MLP neurons of a small language model. Each row is named by its layer, matrix (down: output weights) and neuron, and shows model dimensions 0-95. Each number is 128 + 24 x the weight over its row's rms, rounded and kept within 0 to 255.
A block is one neuron, or neurons of one layer that tend to fire together. After each block is what it responds to, as a language model described it from the Wikipedia text at the highest values.

L12.down755 [139 161 134 136 109 122 148 121 132 158 100  98 116 118 140 122 111 135 151 106 153 130 139 125 128 140  43 171 132 156 125 102 144 108 139 129 139  93 164 128 111 100 113 119 105 109  91 104 157 135 112 139  99 136 105 135 159 127 128 123 156 150 143 178 111 115 121 127 135 115 139  97  99 144 166 152 111 153 160 132 149 119 118 150 109  97 116 162 123 127 104 130 100 120 128 109]
L12.down791 [123 121  89 105 151 146 139  92 101 108 158 115 122 132 164 105 123 164 105 143 112 111 157 125 115 130 162 137 116 117 184 103 114 161 154  93 151  90 122  44 132 130 138 112 149 150 150 122 147  95 116 177 137 128 148 156 153 159 147 145 130 129 136 110 135 165 127 168 119 154 159 169  94 152 142 148 128 157 127 151 140 147 123 142 122 138 115 159 160 116 103 179 154 116 139 126]
L12.down1113 [141 131  77 181 135 165 131  59 147 124 102 133 110 104 144 103 113 157 141 152 126 114 134 149 159 119 151 105 147  97 103 130 141 111 114 120  97  88 179 149 105  95 134 149 147 120 151 130 135 111 132 121  93  96 111 148 136 166 139 118 101 139 134  92 142  82 127 148 141 111 116 111 164 112 106 145 124 148 138 153 120 155 111 121 145  88 144 182 127 126 133 164 151 143 139 168]
L12.down1245 [119 168 124 128 148 177 126 169 106 114 122 115 114 106 155 143 112 141 193 168  95 149 104 127 115 136 122 129 116 105 141 119 144 109 168 123 147 121 161  17 136 114  97 108 132 127 112 108 149  96 137 115 124 153 100 130 123 164 164 141 141 160 112 183 150 119 147 119  96 126 116 130 151 140 135 135 138 155  92 140 115 150 157 182 137 116 146 156 100 124 115 156 152 118 142 109]
Mid-number separators and digits. Decimal points, commas, spaces and inner digits inside a number just before more digits, mainly election-result table percentages (77.2, 44.44%), plus scores, years, times and attendances.

L12.down334 [164 144  81  81 116 120 157 126 109 138 120 113 124 114 177  95 129 103 160 140  72 152 129 109 103 170 141 158 139 102 169 182  95  82  67 133 133 115 138  91 118 132 171 119 151 102 113 164 164 131 136 131 128 142 126 100 139 184 153 178 126 110 177  96 111 132 144 134 112 155 155 126 115 135  93  87  85 154 148 124 123 103 173 145  92 122 140 103 108 124 154 118 143 126 123 132]
L12.down380 [159 150  97 105 146 174 121 134 124 124 114  95 111 129 137 118  91 119 139 128 119 156 132 103 145 160 137 163 147  81 154 199 118 121  76 114  51 123 173 104 137 144 170 167 131 140 129 137 113 133 139 128 154 116 126 137 139 148 157 154 134 124 168  90 112 156 148 171 127  98 131 125 101 134 135 120 109 179 161 157 113  99 140 156 168 114 144 126 105 106 142  92 149 139 154 116]
L12.down789 [165 139 120 135 126 119 107 103 150 100 150  88 147  86 113 111 146 137 105  75 114 163 152 148 113 154 131 155 137 122  98 138 132 109 140 127 161 109 131 120 118 149  94 156 181 117 114 156  82 109 117 153 136 114 176 133 155 164 133 114 133 159 123  99 120 145 111 125  98 148 112 103 131 152 106 137 134 115 159 122 110 140 125 113 134 146 146 140 128 124 138 131 145 137 135 133]
L12.down946 [136 134 146 104 109  96 127 112 121  85 166 131  96 122 159 144 121  97 153 134 117 122 123  82 127 179 112 128 139 102 185 165 124 110 150 127 126 161 171 130 136 160 111 171 150 153 140 114 144 148 148 119 119 106 115 111 125  84 142 107 179 166 127 144 149 121 145 173 137 139 163 103  88 114 131 118  80 201 118  89  87  95 129 134 137 139 149 153 150 134 100 143 101 154 101 172]
Cell and heading ends. Last token of a wiki table cell or section heading, right before the pipe or ==, such as 6th, 2020, Career, Early life.

L5.down222 [114 125 118  90 165 130 142 116 175 141 132 142 123 154 121 138 131 157 108 138 156 104 127 156 111  69 138 163 137 147 124 140 131 141 130 158 115  88 102 158  91 133 113 211 163 134 136 135 153 165 147 138 116 110 115 137 140 108 164  91 108 116 108 137 131 118 104 123  80 149 114 140 127 122 112 129 135 171 104 137 158  95 167 139 122 102 113 111  79 143 142  52 128 125 146 143]
L5.down274 [155 163  78 124 133 138 146 121  71 133  93 126 134  85 115 161  89 142 148 118  69 122 153 150 100 176 144 102  97 157  97 154 121 116 167 124  93 139 149 129 130 113 104 157 155 135 123 135 120 105 143 128 127 157 103 126 133 150 140 119 115  98 122 174 147 130 173 117 145 167  88 109 152 123 153 131 105 140 116 160 154  96 135 166 134 102 154  89 124 141 138 190 108 139 110 110]
L5.down304 [186 131 165 107 121  99 117  99 118 148 167 143 121 112 101 117 102 135  84  85 151 146 134 160  92 110 129 104 142 125 115 120 134 125 157 142  81 158 112 105 109 135  95 142 124 142 130 114 131 159 137  74 137 165 112 126 145 117 156 148 171 123  91 183 135 162 108 134 172  92 132  96 140 127 146  97 135 126 162 116 124 108 128 155 150 156 109 110 150 121 141  96 100 155  82 129]
L5.down350 [ 97 109  91 151 134 131 123 114 142 118 151 116 132 140 115 118 132  94 108 151 114 140 175 157 151 145 129 136 181 160 105 136  96 121 107 164 106 161 166 135 125 131 141 119 121 125 154 111 128 138 148 136  88 171 127 132 129 136 152 131 159 130 112 136 125 136 140 105 109 122 163 117 147 160 144 137 103 108 112 136 136 138 156 117 103  81 151 140  98 140 107 139 133  74 124 115]
L5.down509 [116 164 149 127 164 123 135 126 101 147 103 147 124 111 136 148 157 106 157  86 184 102 105 118  94  98 135 105 126 169 107 101 100 147 135 113 123 110 160 113 132 142 141 118 137 122 128 134 122 118 125 125 134 195 110  87 188 113 148 167 119 130  81 163  86  96 137 119 116 147  81  75 162 111 137 165 134 136 112 101 131 126 146 107 125 113 139 156 110  90 135 139 143 126 119 130]
L5.down716 [149 106 108 135 115 131 159 131 129 133 137 155 144  67 101  86 118 136 127 149 131 116  85 128 129 158 134 144  81 124 127 186 114 129 152 152 148 115 154 122  72 149  97 167 125 140 126 139 122 111 120 151 145 155  97  96 122 140 138 100 142  77  90 107 124 110 103 123 132 117 160 131 151 146 142 122  94 141 128 135 122 122 182 132 134 138 146 138 119 159 123 129 104 120 139 127]
L5.down719 [119  81 124 123 141  89 109 154 107 137 132  99 165 129 149 117 109 142 176 153 117 102 111 108 102 140 123 110 107  99 133 130 133  74 173 162  75 123 134 139 127  88 138 119 167  94 137 122  98 152 114 147 154 175 123  80 132 148 144 144 153 124  87 145 116 139 110 129 161 132  78 112 139 121 133 122 132 164 146 143 120 154 112  94 132 114  87 143 130 125 153 125 146 115 135 115]
L5.down946 [144 115 114 134 117 122 127 166 125 110 108 126 136 147  98 109 182  83 172 134 114 114 126 143 131 131 134  91 147 129 163 179 102 130 147  83  95 123 120 163 157  98 123 164 117 130 160 127 102 123 150 110 118 150  81 121 100 149 104 134 125 147 138 156 131 137 152 127 172 143  81 143 128 112 128 118 117 138  88 126 147 103 113 162 121 153 122 150 100 121 144 134 106 123 157 162]
Late cells in numeric tables. Separators, spaces and single digits deep into long rows of number-filled tables (football appearances and goals, vote totals), plus ISBN digits; occasionally an appositive "a" after a comma.

L5.down198 [106  80 123 120 103 158 126 143 166 105 127 120 130 120 135 133 161 103 158 119 174 146 130 115 193 100  78 126 133  86 114 149 146 128 131 114 147 148  94 135 119 106 135  91 115 141 133 123 142 178 154 125 142 145  97 130 134 137  98 140 110 127 168 148 168 166 102 134 102 121  85 126 129  92 135  21 164 118 150 141 176  89 137  93 135 151 111 123 122 148 123 127 114 118 142 137]
L5.down237 [ 97 112 121  79 120 154 116 118 131 100 133 108 127 139 116 161 115 139 189 153 105 104 176 134 135 136 119 115 115 114 161  82  86 155 146 135 122 115 123 111 140 131 107 147 132 123 108 133  88  99 147 137 159 110 129 125 131 130 153  93 158 113 147 138  80 118 113  86 123 131 123 160 112 112 106 128 142 102 159 132 119  98 128  90 158 126 129 140 110 109  93 147 110  84 151 146]
L5.down240 [166  86 120 132 142 117 138  92 154 133 146 124 130 147 157 148 123 115 142 132 135 137 122 161 146 117 144  95 140 137 165 113 137 157 146 144 157 151 106 148  81 154  96 121  97 147  84 141 123 122 162 108 100 121 165 101 157 145 168 136 119 151 115 141 169 118 100 110 141  93 108 163 151 121 142 106 143 154 173 106 111  97 126 100 132 135 109 119 125 110 185 139 127 119 141 111]
L5.down336 [147 144 157 129 148 126 132 159  97 108 105 144 172 129 155 118 135 152 110  98 112 158 129  95 139 112 147 150 143 136 172 171 127 139 102 152 144 149 148 176 126  87 109 115 107 137 104 141 128 107 121 146 139 109 116 111 120 137 117 143 119 132 118 145 114 135 117 106 111  86 133 101 132 104 163 138 140 118 145 151 177 108 128  82 127 125 107 101 176 123 109  79 155 138  77  88]
L5.down803 [115 118 138 147  73 137 122 117 121 165 119 137 142  98  90 110 134 120 111 118 119  98 138 171 126 135 104 136 151 138  76 131 173 111 102 133 118 142 134  86 105 102  76 129 132 132 170 142 164 126 142 106  95 137 150  88 124 113 126  87 164 133 100  96 170 154 138 122 145 106 115 135  99 106 142 124  71 174 126 159 142  92 105 149 138 144 114 150 153 123 111 142 134 145 108 129]
L5.down916 [101 116 133  96  76 133 104  93 100 102 117 104 123 145 121 141 121 139 174 141 148 150 139 152 182  78 140 156 148 117 133 127 127 122 160 126 138 159 119 143 101  82 165  87 128  90 129 150 112 177 198 111 148 114 102 124 150 140 127 121  97 142 167 119 123 127 134  96 123 104  99 138 129 165 114 120 133 120 138 117  89 106 119  95 124 176 131  83 139 104 125 115 103  73 121 160]
L5.down1083 [136 118 107 107  81 147 143 139 115 148 141 109 150 139 103 106 145 132 137 112 133 137  85 137  98 146 132 154 115 112 121 132 119 122 145 146 135  83 151  99 128 110 118 136 110 154 190 176 159 100 119 128 104  83  99 151 131 135 132 139 140 168 112 113 132 110 139 105 130 128 132 117 138 144 104 137 156 118 133 103  70 116 145 122 104 138 115 128 148 124 125 116 159 139 107  84]
L5.down1245 [ 99 124 122  64 137 148 129 118 157 150 112 101 161 135 137  83 123 107 174 109  67 125 109 123 127  94 127 139 163 129 128 122 105 114 148 119 108 138 153 157 128 177 143 124 130 136 113 126 128 134 117 115 145 121  86 169 113 122 173 154  96 145 152 142 168 129  82 168 128 133  91 138  95 108 152 138 112 113 153 126 117 116  90 110 146 124 173 102 167 134  98 108 133 142 172  92]
Digit 3 in numbers. Single digits, especially 3, inside numbers in tables, dates and lists, e.g. row numbers, "Set 3", years like 1993, "October 3".